Part of a small language model's weights.
Training: a variant of Adam for these matrices, 13743 steps.
MLP neurons of a small language model. Each row is named by its layer, matrix (down: output weights) and neuron, and shows model dimensions 298-393. Each number is 128 + 24 x the weight over its row's rms, rounded and kept within 0 to 255. Numbers have three digits each. A neuron's up and down rows have the sign that makes its largest values positive.
A block is one neuron, or neurons of one layer that tend to fire together. After each block is what it responds to, as a language model described it from the Wikipedia text at the highest values.

L10.down520:112128086104155118144155150109144171153200109070097100139153126085116111118141200130146068123137100168091171128112125104137125143123133134124128115118147125119134143135119129131176139122155106147148086145118116153172146092116172159144124127138163149141171167125101142108168128130145131148
L10.down1766:114148136126143102105124160136093126154110127095176093126147145123123169089066166103163148101124184122170113120160133112125088094133145131145121142129081101061149131117128130159107173130141132095157115155126133133126115116113130124120095127023113158129150108118155145103144179115142132084
Hyphen tokens in the |---|---| separator row right after a markdown table header, and bullet-list dashes such as "- UNII:".

L10.down1056:197178135141126129109118103113125129127088128128081147097165124132126132134119154151151125137123138155076129130149113163138126086079086122171158140122106081183158117142143162159103128152106090168131138125145125099089147125188148116117150158098123113136149168157146148126097057139143140127
L10.down1331:125146150136122117157120131116120122111130141137112129130158143119141149152131106113141141095108162109149114125126103166138137098094086123145083150144148115106139123137169134073136164132091113115151145140164107029130199156158105133150109104125124063137102166144114163141165096139157132138
Relative pronouns and connectives that start a new clause about an entity just named, like that, which, who, and, also, and the of in one of or some of.

L13.down74:108159153124153129156137149145146142096133065127132153144131084055093106123139170139193151131093099102122125121095134143097125156113115129135104124128125082111125172180152091137135122135131068121146138146102093190145129143139117111135120129121146140154159138169163111131143128150126124132
L13.down316:144138128111108114109086121159109081094104133149139114139132134124123162116082121101144114145108113099136114158143139095105084124128084143101143115125071146116197134101097137145146093126172164138099113143134148173129147157106157163148106113144101118139141166137143141144165126124156129134
L13.down328:116106100145151145109134106111127127086121139107108127145189111108122120104113115132103168109152134085123115155141126118073147137099125126119149181137136131095119120165077084112117117073156131125103124119149155098132124134137104113137109110135126132120132092126106188140099122114111114136
L13.down1309:102138108145179144109108120156167119079101162152159138130093106151146145132186130139089174095154138139122143120139155165116102109154119129090144126160155133084094109161094171090133108145108098129092124093097155061121120132108134148106121094086127109128156089159081105161153114152110133093
L13.down1528:150151160143152138142136136099155146122101128108161147144126146146176136130099097112161109100140140129091130125160122096121103099136108130107142086152108108137086145144139158107126131093112107107127111116141134089101149147091129150093120058165134153136129123144082116143116154129154133149
L13.down1653:156124115103096120095133111129141144160127121107132132141136083118107123104130148145184134093115154143082089154123123103130107115089137144122101133121147111170151105137117152091146168135141124121098143142114121086104096153096154122085095130093139117116134124098144107141115159139135113103
L13.down1668:124112145109095140127093122115134108138101130166130137142190136132102209132091156159166176128144131079118120132151120114113119143174113148133126123116098120099118137155149103114113124124154142155115141118156146137143105122138116103155128121148125104134142120135156135123117096128160137159
L13.down1746:108114164138158150114125074100151098136116159128107139077144135117113142121136095097134109142158182132134142148132105125130126119143128154086120131139117159173140127145144119126131106107130160134084108146143128136092100080107129128144120124123121117095124104130117133123160082113157156147
Fires on the birth year that closes "(born DD Month YYYY" in biography openings, e.g. 1996, 1991, 1977; also weakly on tennis score digits and transliteration fragments.

L10.down763:117136149123121138104123107148150102109147093095101105127123094118114148112172157117144099123113132117146119132143129148155151092129139180150139117133108135112141140153132158066147113119110141134130177101116107049129101135177110166121156117133142152122179106132151137148168166132134109131
L10.down1588:100149179108127159146123106113099108092119160118112103127129138153121073098134119120121133114137114103121156172126115155121106131154114135118149104135121121134104122132183162100100141118126181128090128175119107074132102162137116132116143100138151102148128114119129139101124132108113125167
Fires on the first word after a clause's subject, mostly be-verbs (was, is, are, were), sometimes adverb endings like -ly or quite.

L13.down109:080111111128125114152148151141096103101119093141118121126143106122123160150101176122146138113151127112133171152100141127153098126160077147092093093155126113149116119150128131110124149121127121114093152114134113138109114157101116074145119124148134111108128152156166135127117120121135079137
L13.down914:131142126101135115139113146128177148108139111097182144123077155114151162156141144160093156187112146117130130105142110105135109126181100098127107101139106087114107140142109103169119120122139179155167122150141098081127117120122101131111151158137113121165164127117113140129108117131094140128
L13.down957:108134123124133129115097103104141100138124130143145132129115107125131083158137107122114177171130155144136135142130074083095122156125076115134139193101130136118123132131158148114121115114115161140103135070106146179149075133140156132110127124160120092104101102071100172086191114100152140147
L13.down1331:105133179090180130144143130122081086081136093121129108110134098194175077129139110132120132161137157145124132129123081154130131076136116102124155150124180100153167181117146147136130155068105112133134117128118112116102129138116112138116092125102112089120156103090114141128148156132120171149
L13.down1392:099144135122168127142123093104126130123113128107104113090162121082144163170141161138124150154121132184136177120139099123068138131145106143173152124148151098113120148146117102095144119103150102137136126168136177142134108145110164102174139115165115124147154126098110170132143139167152124130
L13.down1396:117084122115142152180094121141126090129146148126127098102150133135151137114140150165128156116113131118143161131143107155169150116113133128099168120140144134100132184155121162102132128128140102117156149134148092141156090123129123107141137137115123092101107109136115130137145170063104135141
L13.down1397:132065104071128140127152143134151160102126152158102171185164135110104132165097114165174136155087148148109134087152128132195146148101129123118151125150140144182123123125152112155125135097148149132122126127170136036167100128144150113145095123109132157101123130126114136131135157135138091161
L13.down1498:144120104081143140158120181105136137127111110125162131111098110102108096130066136118093130127139156105105116135150144135139091120080122087189132157144123121148136159094105149141120147086153143118184120119129134097107115138073127102104144121087110096113098120110117141146138123146143085171
The word on/On and month names that open a specific calendar date in narrative history, such as on 2 April, On June 16, died on April.

L13.down179:094131075114142108125141133147139128136153163171114134137122084149163094134111112119147135126130115142167150142149106149134145155155130114148095072156106119163103112092118107090147126118119113136121076170145158050100132121106127103139131099126162099152100078175156090131104116126139133147
L13.down265:173087096130130131131112120144196144161117126159120108129129137119095128114116110145111116118111147113098065166079119144141080117104112147095104187104088149139124153125142135154128144085116130115154143138095128103135138110086135113086170130125114148122152146167116098099060119161077106103
L13.down600:139094101141166128159107095085120117127158116111132107081148133152152114131112140138079135088118119077196100147153095127153120089117124133140130106123145139105101120143097159125111132143117138137171124129072111193106093149118096132160147140116133158119111172114125119175155126092127130142
L13.down765:081161117153154086132166113110157153066134140109173096130146137098114137124134120109117107127125131135129120166125154110164112122145103126157112163133068089166153138107128078094185169160117109130166114149166113125158086110131142128134106131134115135136118106166155104123132149132146127126
L13.down1091:099109126114105121128125159110087085099105102154161110153151130174127122130144093120098093160137128163131146170171132100112119163126137155125133119162141136102140101184105174114126104127145140163134152175108102125131163136165065135136140107149111165166183113107154136120121131147130108118
L13.down1134:141118116125123108075113111115094114137127142092122143135119132158163147138162119121118128132149155111171116157121109115124096104119139159125144085103145164179140147128121100136155062144140153134089091109122083133136106161156161136161154100123104102161136089110129091135123090100155084137
L13.down1499:154150112129120148156156101094124155164106125109161139123154123161106131094148110122156173139121169106112121155145122105120097152133117156109110157148087149106098175125111082120127114080169124106107109120091138106140112126100124143131165110100089120143124128161158093122163117110098121130
L13.down1613:107153102097164094088101088127149109113101114135083142121119130164118139096153090126059133152127135119148141126168143094145150130144090160155116160124106130129100161116191120139136106138148154147117118128118114144149113137152107127140128134169174098160098158137157179107088111160088123117
Integer parts of decimal figures in census percentages, vote tables and climate data (40.0, 41.19), plus nearby table pipes and list dashes.

L2.down323:124141133141084104092118130136161101108110131121099097107153168118193173112151126132192097121103126094094127122113117113132104115131128163111100134141165131137105138160162103125150113085110125160093154102163120149119146128107138108132090134087152097133127113132157113127157178172081127123
L2.down632:104158113151152094101148134132129150109103131140128106094140194119136118110088137109119170129131134118131119111142113132136162133133139143135132123118107119134138132122092113103116127133144154091116138117120118000134166105117093140161130102125122131134124149135125131137150127108135122129
L2.down1074:131156132124155124119170140101112139127112109116137136120160160131102124116087126069114143153151150138126116097145114119135178122146112126105133103103119142124162151116085100135107124146183136090136125142119098024126149123110114144154120070140109136134143143136129121130130114087107157132
L2.down1237:141144140135169132037140092063154118084093127132146092149129108104117147140129146143154138152120138113102144117137160135127149105129143108112090104150095135130132166130115098154152122133135120130110133155128164069094144152100089107137088096100121141131123151089087165167119115136154100149
Subject pronouns (mostly it, he, also she, there, they) opening a main clause right after a comma or connective, e.g. "However, it", "but it"; weaker on mid-number digits ("1,38") and word-piece fragments.

L2.down239:123154151099165154110119138098151089142136110106134105094107156125098140150138160152169130127126129190135155137145117124129128144096121119107108141107092174139116168181124118096103093126146142141174101145143096016133130151146131126160146192119125103123142131176132100146128128124119150123
L2.down472:142115142114094135122117130135140131111150113101115093118110125122131137150130108162092123115168126193167111099143091149109085123147132099084084125121079110094119121142132174116127156080120145164101093126143099075143129158115107138166157114127145101110156139100170154167123163129147124146
L2.down597:105143148115151152160092142075126085105134189108144115110136142155114141152103162152156140127134145170132132129137130150126148118088130117144144107093102169144085132149143132150135125126142139153161150132150085019133144116155125149159145171155144097127093151171117102141136133147144119139
L2.down1575:119130166139155156149105129119107095118123138117137101149114118143122138153099129153151112107136133194149154093136102155136142128109095125134125111099099149109103161152125120131099115123148135148161087154124107000143140126138122131139171179145142118154134115179168090135145119147154127125
Year numbers, or the last two digits after a split "19", in dates, birth–death spans and film release parentheses, e.g. 1991, 19(72), 1944.

L2.down216:105143160075124146123121100098177092109135147132085145119111137111114151145120161136111113158130108094143115143107104151135152123125166139120104179144121129140101126116102171102151164129178128152117120114144110068107093120134116175107156132119118142149128167132109127153146076131133172142
L2.down869:164109128131117134102099115130110108092139107119092104121114128120101124111095151151105104157163152158129125133094111131130127103141149112089149148161134087136122156095142154094118144115156138130168114103137114048132128125190130127111143123116116146139116159172115106131124118147153116133
L2.down1051:153106139122127129137139096102116107094114141115103147133140147106114089138149135147140111169120156124115108146135110154067138161123149146118146092130135117152112120097141119131140134153167147137188151111162160008081140110198132176121127108109109123139128156154094120132163113124163140120
L2.down1605:118133114126123130109135076084151111119129115080085132150137136092119085139128161164110098146121133148111125143141139133118163113143129116120154121156109116181102115131117160127120112095125122132136142106146120033089132136178118164118127150097118124157115167136082098116149113114133162141
Final tokens of verbs, often the ending piece of a split word, right after "to", "and" or a comma, e.g. choose, recognize, saying, stated.

L10.down833:102132143136142151149086099107114135169159121176105111099095122139131161133160137146125089131111119145173109087107124143142140132125124075058126155101108152167134119091145104101145126133147107112091096143107118102166138132111124131181101144111167133129115138154105124133178099100132172150
L10.down1641:102144140146128150147126107132087136154120097110111093104115121094119091092168177150109075154156127157111135198109137142127134143147125059120144099082136134130163140144128138140132145120142165108094112120167165128106120106097105059135136121102103136133138106087172059148140124123142103141
Line breaks and table pipes in infoboxes and wiki tables, mostly right before a new "- Key:" row or table row, e.g. before Running time.

L13.down7:133096089110138149190146155132152091122158141158124147111130101098125141089113117169116145127119095089123128126145119124137143183154135138155130140172117097070122102132092137128120115093106152155142157139121104093128131140127082152125130148143110106108140084108151144092122144110101112155
L13.down36:075106114159101143163100106130097122117091148103105108156077110141082175137121116121132120099127131122130142132121109137075094116138123092114109155123124130132143143102135133135111092114148131108130143074113107100137142168094121151123128097129150066101094111145148112137136138134139140111
L13.down371:149105139099106130150135129175173109083098142142112145077149160148160103125098111173082104127121157062144141096146100144101125118151106101113103115153149103100122137099152120117127150122158115097120129114153171099106129117112106137127101148091091123104145114134122098151114163130132144096
L13.down814:150176133116132145130170122114096080109126149121112078123092134116157122113154124166114149162138134130101090112127121121141144113108159113117092107141138114123156129077119127121120122144135128087147127117082104028123153148143152130140134106135122162119170138109127110108111167153136166126
L13.down836:125143102117123205109111147133122168135150088124109135105183141119103122148102116129178127098105115131105099160116158117202144135115135127142116104135112132139123156116129143127110118137124130108130117107133107023131125114156133122140127126115164122162118159129113182092119110154155103145
L13.down1576:116159153130112083112113157127140102105126177144135170151079175158107070073149094126107106126120117137112106144122152104111144122127132107112116134097145092169168144111119105151140107134144129119132127163151130124093112105127097143106131132155140119154115076114152087084112147112117136115
L13.down1722:136158098118118162110119134122149179146107115141098128117126132127130128132132118115154143117127123136134141107137138123123137114124136139131117090135085106118127155118129159111102147172129102111141159105115132001145170116107101139135116182134134150129101120102124120098186116151141146150
L13.down1745:101138121164096135136098125048149119115133175153188115143160129108118172098116112111125155107122102135135127116105127115077118120140138103126118143154139139109138093163125120166116108119084088113158125116109148160133129154122151155174113123136160119139148147092159125145146116124105121114
Verbs, auxiliaries and "that" just before an upcoming object or clause, as in "recommended that", "make Charan marry", "named the", "had been".

L13.down20:125139140128108147134120113136111157136126128112129140130113131137161140090161113080131127128171118066154135147157124130102106111126105123111112117144118147148099144148102105145099153131140116142166140118122168027081154112112098143134148101173096126122154139136109119156137138103117123139
L13.down83:136153109110103161120131164127147105107125100108127117110163113090127111101100125130135089129136129126109148114127105197170092118177115119104104112122151108116088127135102140164141102135105151103136152098103177149114154084086150071088116134105134137135120107181123087140129156127076133148
L13.down399:149130147132112117106137126112123124118137123137125164134134163116091151100126132162116102166135106147111128119121117137135133137132134124133136119092108146166136107112158136138115137111136130114160144144128108002110144096142134143152100134109131106145105161127135125124134117107142122115
L13.down840:107117128158151107147100121138157153116130111096154156066091151131129152107137123142088117126163112138152182086136097131124130115163120146126106160158129136163121106135142167133128101099095110126131169144127132142147114107132072147090116132115155102118090145117123100135125132097093144118
L13.down902:128139121125137124122139115088131084111147106102145129092120113119128150169132119132145114190129130080104186145133129100163092153096115143124079096118117154142120107128155152091078130097124140164143147107128136102109130105132132141140142105144123095116148112124100132109135093126119127122
L13.down1077:143120144112091123128142113114136155147130148133085142144168144123104119121123119137139110158131094136098084134082094148133127080050096120130111104171087187118108150097143108119096133162130123111148158084116102070119095127116138115134144121153150119129102110136128167118122103157123095111
L13.down1389:133106126140180087134126113098118146095150155130143121117122135118206128163117165132145116145096143106137126089098072163166162133109149096112132081125106125124096134104129136126138111132136083174110146095137193037088150102107145106117124142082114132137103137108146147132135100113170110119
L13.down1657:110112094108129104129165110138088117108153110158132094132207114169095109149129141120152120128143113082115105144090157124133122090158110106153130176146125134155120106086150112116141129132122103145141098158197088151144131134126144134107111115137102133163156152188114124164135108132117144115
Relative pronouns and sentence-initial pronouns that point back to a just-named noun, e.g. ", which was directed", "It features", "that included".

L2.down68:130116080087144086097106137128125127134101116139154137156084110127136166096144155171114096136148132140123134101131101109132133112162114075125098111133107156125120170139131128105137115135130113145095121125107136136120081134126139149137136154112157162127127122135121157187157192152132143125
L2.down655:157121085061146111112143120116091063121104101137130116125143153135137135084135147135159132115135124115091131107128121104134140050129127105159113138122114110126141136130098127120122163130113106126157143127138125043123084087086129095133143135105118183131136163177082138155117147133115136119
L2.down1330:142134115086161133116145126132092106128100149119134105136155170103103132102110160104145133092154132151107111114108109127164137077121091091140114116110094130159124108126121137141161137108121139113101131114137114000129098088085134114146116128102110144148134146164124105172184156148129117131
L2.down1688:133130115110127158155109121105083109142100110103127108122144115138150170101112164120142115132150120148143083137136126155131126147139164101141106137110123109117121154108153151144159121137107125122120156095157133019101094119129159113140153150114112149144115118159103130178147141152129142171
Month names and time-period nouns such as season, summer, round, right before a date or year, e.g. in October 1977, July 18.

L13.down40:120141124129142140151121126131140125126100092074144156125135112057103131108125177121083148146128100122124106089116092119135108087114108147154076123091115126116137118133144097107137132162128139131112110188149125139092126109135115114105078126103097160129164127152094138148144091133127138109
L13.down323:149142159136165143141101172098148144136159127127110100102127141097153177151077171106130133113126134126141149120116148121154142158102121145075157098140099087134150157155129084083129140085146145146124136132175120176146134106150131174155123109106145110134137115126089103121131129124151152152
L13.down469:126075177154106142133135125103095126125109174089148122112140121110091167134116068145090155133137164106115089075138128117136097112079083108120114120173107104147144152145137132131127131162134077112108117152103120120122130134164102130144131116098159101120157167127113149136118126092116148155
L13.down666:122122137105103127147144136099130116105134156098137150097158133107146166143160135144106142133141158107102131131120136117133107173155115120111141147111156121148108127157129145126139176148175152167124168127143107139151136125152139106169140134143117155136105172116126070112127089107103148160
L13.down1035:102102153137150111125147063117126152122137136088141098118123133141095106124149157087088123145120135119164090118126102069124136163097137162103112149112112149178082123123134109170162131149141134152161137150144124118144157129203113122110126134103168112131144114095112130089155149088085194143
L13.down1267:092142144162134144089107131130125127129147096128134170126121117107146146105135114145143117168104114179123097122120108110179115092162141181112134153116125111118089128136117148134141108158133178142141090113156135064095103127196098151152134110112134181126110128068115116121099098132113108118
L13.down1487:144144103114154106133119097118142141169112106108142138112129143116126096159104112138159116117126103124104100100116106121162132130139123108102114137126064151133146125070116113135131149148140137109159113175150088096173148125140174162142090152110144172144107133171105105073156133124110112117
L13.down1729:101075177120145148122135088136110146106105129130151124095100112154132149126138151160133124117121164100177110125129117121140100122103147145121137112169085102111116126145105132140130126094136148131101151116121126180149139121144090122134147154117089161112137105101113139089137126140136164143
Hyphen tokens inside markdown table header separator rows (|---|---|), usually the first or middle dash of a later column's cell.

L2.down438:135129105111107162104114140116121138148139096122143156089130145148094135092118138152154110110112157139120133121113104145115175132129121201112135101118126118127092149149125163152099141093141116112113136134089109119131125129102127133157093192148133142146102095155118164136120117074071153080
L2.down531:139119162160118153133118120108140145163114141130117121113145137128100139161129110130177110133149130125142122137120119134129159094167140137092144143053097117151089111111094138174140107136140143117113166103099114048145113119092147113098096160112108200161122127145125129151123109120099163112
L2.down1029:152156138111145176132087119119127160152109147102120171132143149144098115115162096147119117141136145129156131137120109121130143142129130140104155122067133124150107143146093147154113132145159133137119135148112100000110109094098110131126103100109069158162133164108125101145114124104142142098
L2.down1462:160144147134142162130107149096145137144118156112122143124156116116094122127156116157149120122137118128128118158107096122150142114144112162103143133107112147167078104126119122164136149131147172107144151128132124042109114104114133096111110141097089145186134142120144092168105098126093141118
Rank or office titles (General, Colonel, President, Chief) and common English first names (John, Robert), often in lists or before names.

L13.down69:144130145090167115122170111112145114081132130139149151139131160122086116097153132145109129102141112158115106110122115156104146124134100160117106147127172141162181120085144099134146110161116173138115126116169129106096112139145096128136148135140082144107148101129129080120110087159173124143
L13.down277:134119048138122129129109108130133140119160096096105128134165165070104130056153126128154123164124122139174140116137133087148098139138122084129114138150128140140171136127141101148149108147098114080124128102167108133101159160116158088155165133120145115121128134160163123122145130083114152147
L13.down297:129115120172142121093135142148103159148144130093107155136123094127146120114097144111178158135098123140116162120133166106118118111143093101121115153125137102083164086131111146184095115138145076146128190120135155132134127173124163132101082106155144112126183134153063129134106113148109098133
L13.down692:115174113102130143122135127170114152132128086104135137119152153120093144144114124149133129101128180122161127130064156158147128108165137122107066107142139131124163106166163168153134162154088107132100133121132139108096113123097121131116131118129205119118120134114116121123155156128120166126
L13.down916:133117116118112124122118160140144087105117104108093123133119130114080112086170160131138092139115165106108131130150083060175147131159149127123091091079106118155144110130130183118128126119180117133099116156163112122138123124154122162104094121139143110096161138149131117129045126095117113103
L13.down990:149113138164099111108169133166131129110084099139098167096120148117106162161137208122182083110134094123126133121121104168133127102074122135166166106129156142111128119157141140146158185127145118073154093071170158167123145096133163157129132116160173089122150125122115151163152108138128098111
L13.down1254:180122140146076158118135124139145122148094152062106106097130138143112105129178168153122131149131176142139111094135097139131136121130135141132153154113114158165116104127141102118172113125138186088102124139136139108158105127134082135136141128109120119132127158119155139156141101124099114154
L13.down1735:154121143156102119145148119152114134107143132130107126100142148132116142143120167136158173129146117168104084157139139135137150107092150164103127112114105116135135127136146126084092142135138083107115119117098129141162143115133139122114161150140138098156149137128126143119130088088145138098
Dashes in year ranges in career tables (1994–1998, 2015–2017), plus and, as, served or was linking successive roles in biographies.

L10.down1053:148144141107153177146103108145110124112128127114146138114174144187149109118140142162107111128144155126160094135114097082123145162180125130112178170154124126126124088136122153134139120123155120149113100099133133115166123112147159119120140120167099131125149150123156159151159173108175096171
L10.down1196:134129099135083155132136133081133125084102123107193109125135146143144139131169115108171129152108169123089131108127138099174136115134143135104124146162153129092121125122134114129150083130132141128128167119121109160159124119144101161152142127154152129130105105161128134171095138147035098111
Leading digits of numbers in table cells, especially percentage columns in election and census tables, such as 75 in 75.6% or 58 in 58.81; sometimes "about" before a measurement.

L2.down502:116125169119168122124146145106198153154121105100149162151131142111146112127118157142126146107153133156119114112146099139177145117112090127141124171130130131085181111127156116096125139164115115146121144145171126247148124152177106117119121135145163146130114146153100110096118109169063133132
L2.down1110:130129135103145137115131108106061110125178135124142136161147145153098103096123146101145102141150141175103141127113123094106108128116115123098129121127150129079113158126125141162160093145177147119099156110109116019111183114093112108152115132114125169130143139145107137173127110110141154130
L2.down1621:121149133106125107124138152130072103117148160101139187155129127139101144123121171118118095125137169181106135125133127075116099131112156117099100142141169130102126134166126139156157107158187137154094164133110121037128193082087165119157103119137105193121130107129142141141114137119120152134
L2.down1656:121134103137149117118105171096142129130085161094133100088163126140147142136174109163094115098119125149149107104140081126170195135123154142127131120120105131151133106127120133080102124143151113114148126130140098025123137142114101135124113102147146134082080148122088107128088096110107147142
The plural "s" split off a noun stem, mostly people like actors, engineers, opponents; also line breaks ending infobox or list items.

L10.down509:141157111124177150184119102138145133117100156153118151097144144086125145140166128081148098117115098171120134117137136132138109124131111145103075120145125098112139129141148110131154119095168134105145161095151086162122142110126128099129105107121116105124098119144171084149087167134139151118
L10.down761:149110121126173126133127149118125101081117157150143171155117089148075141109147136078093146106145123115091170139159142107115103135132088112097151129093121130121153164087167154138054142138136122138143136125121193197104104151127116122158141125121133176134150128139163152113137146141122113124
Day-of-month numbers and dashes inside full dates, mostly in biography birth–death parentheses, such as born 21 January, November 5, 1882, and 1960 – 7 June.

L10.down928:132117158109134117107135126130114152148093118093169144139115118103117118105132168131107092088170150140117095159131133146146143102138131129171147105129133115086104135129138110110123153152130103115087206107134137083155153143145120100160134177134110122134176126147118147111126111132132151129
L10.down1684:173151113106122144133149106111106103144145156117172087144122163140164148105104081128131144126173133104106084173112137148148147134105117123127168061179124097115136157120102138127109131148138174099103160142134115117127160123134116173104120169118093074101143120156129090169153159122081125163
The last token of a sentence-initial adverbial phrase just before the main clause, usually its closing comma or year digits: "In 2002,", "Once in Roskilde,", "During World War II".

L2.down562:153158101130146162126121099125100096116091145132074125160159180112134119095179122160095104134103118091101140162140122133112139146111128104126114119184113128106133123143138138109094108086169110163122169112062101094098123160127111108138122119149157131128111166105082120088140132130120080139
L2.down1093:122159106161121132165112086121078110101085143135102105149141086100148139150151115136129127160099131134136105135139149166100102118094134128142125118164127126150127101106142112180115153118116140182113082070125152070081108112144152127141126122114090185113121167106137132079138114106147114114
L2.down1221:117147164161117190103136114113120138150134139143131125140149115149161140138094139149161136078087108130148154115144135120082114135136087102106131123147126134130122101113126154138108159093070136171129136153123110047103095169109119151097133113139127143126144144111138125171165139135181143110
L2.down1460:134139064127112164140107154108098168131087176131130126089145131148099146115125145146124157097127131144142131151160118096145119112148143112118129104136142117098140126111151122136089147073145084124131130113123118050097147115187154141109104105130088095122153125103135127122146171120143126105
Adverbs placing an event in time or sequence within narrative prose, mostly mid-sentence after a subject or auxiliary, e.g. later, subsequently, again, also, eventually, previously.

L13.down225:094130121092124134151110125137105149156128139092133117142133085131097115128097177141156109149117110137164142153101151150114114176118148119139123142174129079114148155101114141148121169129103106134118106153110146141117134147117136105127144126149121131116128075143126136162110124143126112085
L13.down492:200089141114084103127111086139136054126119133132149141139124092123116106111138134140092103124111110125133111131132132113114160141121130111106117124128095136153085077120100129119142109118125153155110106099119130062106109121150071129101154115146169137118114125133151159121108154118088133129
L13.down558:148129083135161142147099111152148114127137112089111181124117124152156120123126144146136119112137143115147175103149102120101163112137107117155111107140121125133128151142133164170135120115168160133116147083107059081107130165125110117134126103149159102122140137123124144134132138134157111106
L13.down739:158132153117113154136157118166104122100117103137154110140149071147117082110080175126108105111089112129109117116157136088083117113169137107144118148125165135111121121067090130094132144137085154106098120120157126140093152141099124145107149144139101152094130173100096144115171146101131165096
L13.down1108:128075148109132147149128151156127141149162140094098114114155113115107106146112124122133094090137115092120147118104132117134138142090163123109199105094143154147147170127089085103132149113122165124135125115121106079148096123155137134146112135134142115125108139140125121119155107145149126150
L13.down1260:116072151098148129124139076136117148145101127141121108121083146112131139115126136150125133132163127155148149122142097096138133145119134147124100125139145123130106086145184093126131150168149114146101135111130117084147178085119090151113137147110062111130132125159104084126137091145110142106
L13.down1606:072142126130137095134148135136125109131115112103126103109108158138064119145140082133128094160137116128128143157096130117079124087099105127160137073134108136143153137130116111116129113137163109109168124156145127084153146136141154075113118098129154127146100129111169089127128138127146153138
L13.down1776:153104120103136108167118153086095100114169128101135121108175142134107121116111179143138141198144176095157116138111123141099098113117163152122120142165122125129137121116164099104136163128132147128102152127099119011135103108120162119116108105100137150109124113117103167142132107108125174119
Newlines and pipes that open the next bulleted list item or table row, plus numbers in tables, and word-initial "qu" pieces (queen, quick, quite).

L10.down1313:078134136121148143105112129155089116103096120160170141148136123107128147133127118108150150106156158127176094131103095129123139082155130156059146139172126163120117163079143105114161170065106153190118153091101144147146105101175150172157103136095137086106124145126152111161124140139074129156
L10.down1648:101180146116144165125097123158075101123148141133095123133151123101147102079154141088140119104146144124163118130134121096142119168136111131107160111183108089083146112149156103139142145155137128138148117113106121125143126151142105139105141088125124109134106086139138141171132133086119144117
Dashes or hyphens linking paired numbers, like season years 1993–94 or scores 1–0, plus "and" joining pairs (1908 and 1909); weaker on wiki "=" markup.

L13.down4:127092097098087128145144095132142140158084146061125153149092134117152109141169071123093122168172141117159200135132096170115101115191147162126116085135117148128111144127115132149134148145106139170145129147127127091125106152081141111127124119120149146145164095147142119121149136102114109141
L13.down291:137158147109083096112139117128128081111161146092092112098125163123161078116090146129156090133134116077137107131112095102169134130110120148108131115118131094095129153048136141120154118097177104158163136167108122090154174160162119110118145136162156144118116098149110157151154108169144151128
L13.down301:121128119088113142122118147101134190097102095131130115154148140121079123145111157127160107120177132109134145128120150163129149153119105131154094109150103171103103130125137161104146147174100080143118118127141144136101131130117078164097127119084167144173046113113131140126131128107132165126
L13.down631:130118116137123104100137103133114125102114085129119106121144165086148141136125128076120120138105152103153143154119112140140152126124175074117135094057083107130151110110124134110128110135144121149144137080127180103147107125124095151174164157128133145150158110144150167135125117131117110127
L13.down1178:099131123159120123126163111132133110133126131135124122115094163149101119131157138089118182145112173083077152101146107156111110137080175138134110113128120137130186139104118092121123155129143147128095163125179117094150121138137153181108124146149133135149076113157110122137144151092141150110
L13.down1529:112153127104124072163152113169100150102163146088130130165142106107128141118121123141147113132138118108119100094107102104101130119102148178111133100102116117126144149143141077139144092136160132110130133123117145147140120167118113109130136169113105135125102137159166123159146134108116099077
L13.down1715:109134106139146136158127155133129168179163125097131152177165146127146155142138095114144105127169108130165129171129118113171158133073128088136135104159102079147135157099115107126130100156117101142126157137146126100141129136121139159126152110145159137121136132169102159166151160151110147139
L13.down1725:128135165159138113130121132095114094130139145099169134143134124131101130108120124130141153113076153142123121107157141086120163150150154138083169157134137102133105121139169089095137134132114126122126124169104117117117118150106119141094114143111104187148134108118165143160121089127139111125
Forms of "be" (was, is, be, were) right after a subject noun phrase, especially in Wikipedia opening definitions, e.g. "Fate is", "Flight 16 was".

L2.down312:106142152156162104145122141138149140135135145132138119144071148105122159136130141163124140111142128141133124143136117115140157138184142124150111123139132126104151129118147107100101138138148115115107121097170135014161149143152139070180156110079138126120131111163162074101149115126188104127
L2.down509:142146117165119115173112108122153135151151148120149131168117163121138149148133147128128123130144123115141150113116108118166155127139107092142126138143116116106141118100136115125081158139122107122124136096188158044133135157154113090143148096115190068154166186148099097099109129139176141125
L2.down744:128138140162117059104119114154146142113084131147154121151104128128155129148133157111095117119139118132132151132094141086100123134151111128136122122133104128142132133103123148120110154132157131111101157086151157007129166139174103057144147103108143148145127165120137111099155118124177084114
L2.down1257:130133157175131093109113160154115121128131145135120111137098112105157145134137131132119136110156103165118121154130120082148129123132103120155145129113124145115153120101110130118104148129143093132117127118143147009138155118182108065145180138102148138122125142123152077092114137120200121106
Two-digit numbers roughly 30–70 in tables, statistics and measurements, often after a pipe, comma or parenthesis, such as 43.21 in, 37, 3:40.